Part of a small language model's weights.
Architecture: LayerNorm before each block, learned positions, tied embeddings.
Training: a variant of Muon for these matrices, 160M tokens, 4877 steps.
MLP neurons of a small language model. Each row is named by its layer, matrix (up: input weights; down: output weights) and neuron, and shows model dimensions 48-111. Each number is 200 + 40 x the weight over its row's rms, rounded and kept within 0 to 999.
Before each neuron's rows, "fires in" lists the words (lower case) most often at its 100 highest values on Wikipedia text that the model never trained on.

fires in: "south", "north", "creek", "west", "east", "northeast"
L3.up376,155,203,220,205,252,225,210,207,230,311,143,223,163,146,221,239,249,224,149,174,172,132,271,249,229,183,220,157,189,152,242,155,193,194,117,224,181,233,154,188,237,168,173,201,233,207,186,175,119,225,155,172,254,224,261,165,264,217,204,230,161,205,227,151
L3.down376,184,230,171,124,283,251,232,167,212,244,236,237,216,189,232,228,176,217,187,206,223,115,176,240,243,138,195,145,147,159,152,111,181,295,222,188,202,129,136,272,248,180,194,235,231,112,192,217,222,173,185,252,153,246,175,244,257,137,207,239,238,272,216,197

fires in: "her", "his"
L3.up390,199,194,199,201,110,166,195,169,253,166,184,236,264,188,165,197,170,213,152,268,261,258,141,135,195,192,211,186,211,144,218,196,247,227,147,225,275,210,241,217,137,170,211,195,145,156,210,128,150,248,123,234,216,140,182,217,238,260,179,188,165,169,260,216
L3.down390,208,148,201,231,198,225,240,302,144,131,195,164,202,180,175,208,291,192,242,240,190,233,186,238,210,217,212,138,84,171,180,217,181,239,221,219,314,227,174,196,168,203,227,217,222,165,179,160,251,188,219,157,206,130,211,218,245,249,177,175,166,228,207,139

fires in: "on", "as", "using", "to", "released", "such"
L12.up568,200,217,212,224,191,194,178,194,245,147,160,232,198,173,173,208,195,229,202,214,233,197,166,280,214,160,206,184,151,168,191,181,174,261,206,143,145,263,196,131,176,239,291,220,151,209,218,150,186,214,182,186,168,264,185,171,240,162,146,182,179,187,237,235
L12.down568,194,210,191,232,243,161,245,197,208,188,174,239,204,178,264,215,209,219,175,160,192,173,162,146,199,136,264,251,219,224,273,224,174,149,179,232,188,156,188,267,237,225,79,223,280,188,237,228,211,203,164,198,182,180,134,208,249,191,161,243,176,204,222,192

fires in: "called", "considered", "named", "mi", "s"
L3.up46,196,145,262,218,149,233,180,255,247,180,225,201,244,224,172,237,141,263,180,228,187,208,188,130,158,201,211,126,109,232,226,215,197,166,202,273,155,173,204,235,201,171,224,195,197,210,252,166,115,205,272,254,162,200,167,226,190,169,253,201,155,243,173,171
L3.down46,196,179,227,161,257,229,176,155,179,220,127,238,205,200,163,173,189,131,115,201,147,199,211,185,242,209,170,197,199,223,290,184,81,188,256,201,241,250,212,148,169,202,274,234,249,244,171,242,224,194,163,181,172,240,213,152,205,134,162,222,207,223,188,221

fires in: "a", "ft", "feet"
L11.up85,157,203,202,144,216,211,256,180,245,243,248,235,187,256,166,248,194,158,209,169,190,270,231,202,200,257,195,238,200,287,169,154,197,100,155,158,87,224,173,200,171,204,200,126,251,271,181,159,237,214,161,217,216,194,213,209,194,228,196,223,189,156,216,128
L11.down85,219,178,253,183,196,200,112,245,254,241,206,160,168,165,185,249,127,204,188,180,251,143,220,160,211,266,144,236,150,226,200,145,159,163,192,157,191,187,184,138,176,211,260,187,233,230,260,167,267,230,239,230,129,168,208,220,164,232,195,202,246,167,172,192

fires in: "a"
L12.up317,125,217,164,192,221,201,231,123,244,156,318,226,169,271,199,202,164,229,193,111,271,197,170,166,224,245,264,209,233,249,190,154,257,158,259,116,237,194,164,278,181,148,136,203,200,192,211,144,229,148,196,187,230,162,188,176,159,216,212,199,221,200,225,184
L12.down317,135,231,271,198,246,249,220,200,178,225,168,273,210,135,156,178,132,180,151,168,266,140,235,207,158,222,203,249,197,265,176,196,231,132,212,163,40,152,200,204,191,236,196,158,257,161,147,167,206,203,192,315,233,263,206,204,179,228,157,207,228,136,239,225

fires in: "his", "john", "george"
L3.up391,230,143,205,234,122,193,229,222,216,142,217,180,249,185,193,217,194,213,240,264,188,162,202,180,158,256,176,163,206,166,221,221,216,195,194,278,209,238,237,150,163,208,227,206,217,200,264,75,109,169,136,215,217,243,240,259,212,238,225,179,232,232,201,135
L3.down391,179,177,291,182,198,223,200,196,89,188,251,190,165,173,264,183,162,207,192,158,187,138,214,188,188,187,168,186,238,227,179,229,204,209,161,180,166,226,142,210,225,156,211,163,159,241,235,242,204,230,251,232,229,168,235,147,214,195,170,213,151,215,208,235

fires in: "south", "church", "west", "north", "east", "area"
L8.up173,179,227,169,274,243,193,216,222,213,204,198,237,204,186,196,201,155,201,202,267,195,204,151,196,198,167,234,141,204,195,317,192,250,207,167,178,188,262,148,205,207,151,193,205,240,187,135,238,173,213,264,222,252,219,211,276,189,166,262,256,196,243,139,152
L8.down173,106,244,147,169,180,134,216,189,207,184,130,130,161,130,265,231,233,257,218,233,192,186,179,199,206,194,210,160,168,177,177,212,164,190,151,176,231,233,199,129,195,216,200,137,221,189,261,202,209,226,160,158,151,242,171,120,296,151,248,251,214,199,221,172

fires in: "this", "a", "one"
L14.up8,147,224,290,245,208,250,235,142,229,300,252,274,142,207,261,214,194,203,221,176,189,227,136,162,213,135,195,181,210,208,227,169,175,192,208,179,189,152,206,203,245,185,153,140,176,238,259,207,237,259,218,185,253,184,258,221,192,242,207,147,228,179,255,239
L14.down8,165,214,190,137,151,125,192,181,266,135,218,215,211,216,152,212,200,173,226,154,186,216,241,272,191,242,145,179,154,270,235,179,218,199,192,263,151,179,89,177,181,210,209,244,283,135,150,159,241,179,235,231,167,145,251,205,189,229,160,213,174,154,223,308

fires in: "as"
L7.up4,214,195,257,225,216,188,244,156,190,244,140,273,196,204,189,224,148,207,171,213,222,170,197,224,178,166,220,205,242,143,168,130,222,207,343,192,212,202,190,192,223,151,225,269,192,204,159,144,206,147,181,214,148,189,181,199,211,172,204,173,185,190,239,231
L7.down4,200,245,247,207,239,158,167,153,151,277,270,245,178,228,203,217,232,136,216,254,197,182,158,153,268,190,211,266,152,263,117,153,181,125,238,171,164,249,184,187,166,231,165,178,202,166,266,181,147,182,243,157,250,161,194,211,213,177,223,141,187,207,243,240

fires in: "have", "will", "to", "would", "do"
L5.up79,206,197,188,181,209,337,189,166,240,171,210,191,199,203,184,168,251,197,192,134,198,239,198,274,200,272,186,242,242,177,173,168,213,186,259,243,215,174,223,166,172,232,213,88,188,140,117,219,322,243,204,168,192,263,74,199,144,119,185,185,214,162,147,228
L5.down79,134,160,219,215,189,288,260,314,188,128,138,217,180,159,174,180,197,188,228,250,176,242,182,249,275,224,205,233,133,207,255,250,156,173,166,237,161,262,234,169,205,196,190,249,215,139,121,168,269,190,199,155,226,208,186,195,200,211,185,235,163,174,206,167

fires in: "to", "that", "t", "you", "we"
L4.up83,199,110,208,207,242,228,196,184,215,215,186,206,222,313,120,222,181,153,136,159,260,162,224,256,247,199,193,203,248,168,161,180,198,175,223,228,239,146,184,209,201,217,238,172,200,211,98,289,175,180,224,296,156,180,137,283,160,221,228,220,205,179,211,245
L4.down83,208,258,257,187,156,276,204,233,148,134,175,203,134,196,146,215,191,203,188,211,217,229,122,248,180,258,218,182,216,209,257,186,201,231,188,262,155,264,177,196,243,190,191,146,148,221,163,174,235,198,179,238,218,248,149,251,160,246,243,257,233,193,177,251

fires in: "of", "in", "and", "1"
L7.up390,239,208,254,236,190,226,221,241,220,217,200,241,193,109,138,186,252,181,180,232,189,209,220,197,245,295,176,253,226,167,144,208,216,118,164,230,167,221,196,124,165,232,189,230,212,224,151,168,222,151,170,97,161,163,134,149,153,232,175,161,255,173,145,159
L7.down390,251,215,157,142,156,149,311,208,153,174,202,195,290,201,198,216,218,141,65,261,252,197,164,188,181,171,145,224,239,194,192,200,205,149,157,193,193,280,197,170,232,163,182,197,180,219,215,158,197,139,191,143,163,235,94,168,182,133,194,188,181,250,231,238

fires in: "no", "t", "only", "to"
L3.up139,193,120,190,187,234,290,227,242,215,228,198,228,133,253,125,185,152,206,203,167,227,205,117,286,232,205,193,131,204,200,209,128,183,236,230,170,264,178,208,256,301,218,184,235,231,227,124,208,319,152,199,197,129,183,147,197,196,151,221,212,218,202,161,224
L3.down139,255,181,209,240,139,238,180,177,161,168,165,220,156,251,172,138,184,170,235,157,142,198,136,222,210,205,201,85,155,197,280,159,172,179,229,217,177,240,217,165,286,191,167,232,240,185,202,221,257,185,225,212,179,223,174,234,198,186,209,206,273,148,257,214

fires in: "to"
L4.up218,191,150,240,202,177,227,266,158,240,241,247,153,223,235,169,250,164,179,170,225,253,218,196,250,194,192,209,195,227,214,144,196,224,150,207,240,139,206,234,182,227,199,193,158,197,224,69,227,227,189,216,220,173,195,127,234,181,205,223,270,194,148,135,305
L4.down218,199,142,289,174,248,211,194,219,254,173,177,186,176,194,188,202,237,203,154,214,290,169,249,238,208,187,183,219,184,171,198,184,193,189,223,212,141,211,231,141,181,157,160,226,262,235,115,211,196,222,167,211,196,190,242,260,167,204,238,169,144,212,144,177

fires in: "to", "be", "was"
L4.up169,216,133,171,134,222,239,232,175,238,231,208,183,207,197,299,241,181,262,185,181,215,198,171,201,222,247,217,225,255,222,189,212,159,187,215,258,244,138,244,168,203,274,191,205,205,224,68,207,221,179,241,144,155,155,114,191,194,219,181,129,142,186,167,213
L4.down169,174,183,186,142,192,215,117,125,183,138,100,140,221,139,122,229,193,174,190,210,285,151,158,250,183,215,175,207,203,197,208,245,145,213,185,179,228,217,239,196,230,240,205,202,175,177,224,219,208,143,228,194,168,159,179,196,215,177,197,145,261,185,128,185

fires in: "as", "such", "candidate"
L4.up70,221,224,126,248,182,181,235,157,147,235,234,218,213,226,204,210,170,202,268,191,239,184,184,176,210,223,225,195,205,131,178,240,235,168,252,230,146,181,242,182,173,175,269,190,243,236,237,244,176,185,198,221,154,207,208,240,145,226,211,144,165,180,229,171
L4.down70,173,243,152,173,161,140,191,200,239,223,208,205,194,267,247,210,150,187,277,177,177,187,202,131,273,204,233,258,219,258,145,210,195,179,228,283,161,221,247,203,166,261,243,188,208,248,149,173,149,212,250,163,91,168,168,198,187,186,221,222,190,278,159,254

fires in: "or", "and", "have", "as", "often"
L4.up89,185,178,163,186,237,177,227,208,209,149,160,263,166,171,175,197,157,249,206,165,247,207,179,234,243,185,150,260,234,244,217,165,236,197,311,220,200,204,182,179,249,295,278,245,178,209,206,178,152,229,188,273,132,160,219,172,165,173,215,198,197,211,179,178
L4.down89,302,208,218,197,148,173,113,179,168,130,143,162,171,195,190,235,269,203,110,204,202,156,167,198,237,208,239,268,219,164,197,230,232,162,114,216,219,256,241,272,142,167,214,227,227,219,218,205,186,170,237,186,219,181,174,152,140,210,197,215,303,213,256,251

fires in: "on", "to", "out", "de", "in", "up"
L8.up13,193,305,177,246,183,144,183,255,201,164,189,170,234,200,202,247,234,213,148,193,190,255,185,198,248,181,162,252,169,171,214,226,195,207,171,246,188,312,196,180,183,247,205,229,238,176,189,186,230,187,207,242,220,202,172,199,271,140,213,235,190,205,197,220
L8.down13,185,167,235,202,171,139,171,214,194,244,208,185,239,241,224,164,234,141,208,246,186,161,256,153,224,175,224,228,192,164,184,191,123,191,220,260,186,181,182,170,174,250,198,176,236,164,154,163,166,256,297,181,175,140,228,217,175,236,157,143,188,178,214,171

fires in: "s", "its", "his"
L3.up353,253,228,176,261,124,195,265,206,201,141,152,201,284,213,159,157,115,208,210,230,235,253,198,223,253,245,178,206,204,241,151,247,246,238,274,254,239,204,167,226,172,243,171,253,145,181,181,215,178,209,177,213,243,160,209,247,168,123,157,206,189,197,308,168
L3.down353,212,224,220,288,142,169,134,230,211,173,205,182,147,137,161,207,216,171,168,268,211,228,164,214,193,236,138,285,140,172,202,239,188,211,213,172,258,213,220,181,181,281,163,213,205,182,278,192,144,94,162,169,197,197,245,209,204,152,227,161,213,195,203,198

fires in: "as"
L3.up196,184,200,148,191,205,173,206,195,201,129,227,314,251,198,179,198,198,243,241,240,204,199,152,156,186,205,203,211,159,215,193,263,174,111,252,198,242,247,199,192,165,216,223,181,281,224,230,186,205,148,196,155,123,208,172,238,119,223,205,258,167,176,175,209
L3.down196,238,205,197,207,253,117,147,212,199,196,216,179,275,196,220,191,252,147,252,222,134,213,165,187,192,203,209,237,197,210,187,212,181,176,165,155,167,119,186,195,267,279,226,187,239,215,210,253,262,137,227,187,187,158,249,180,183,207,175,210,192,288,233,231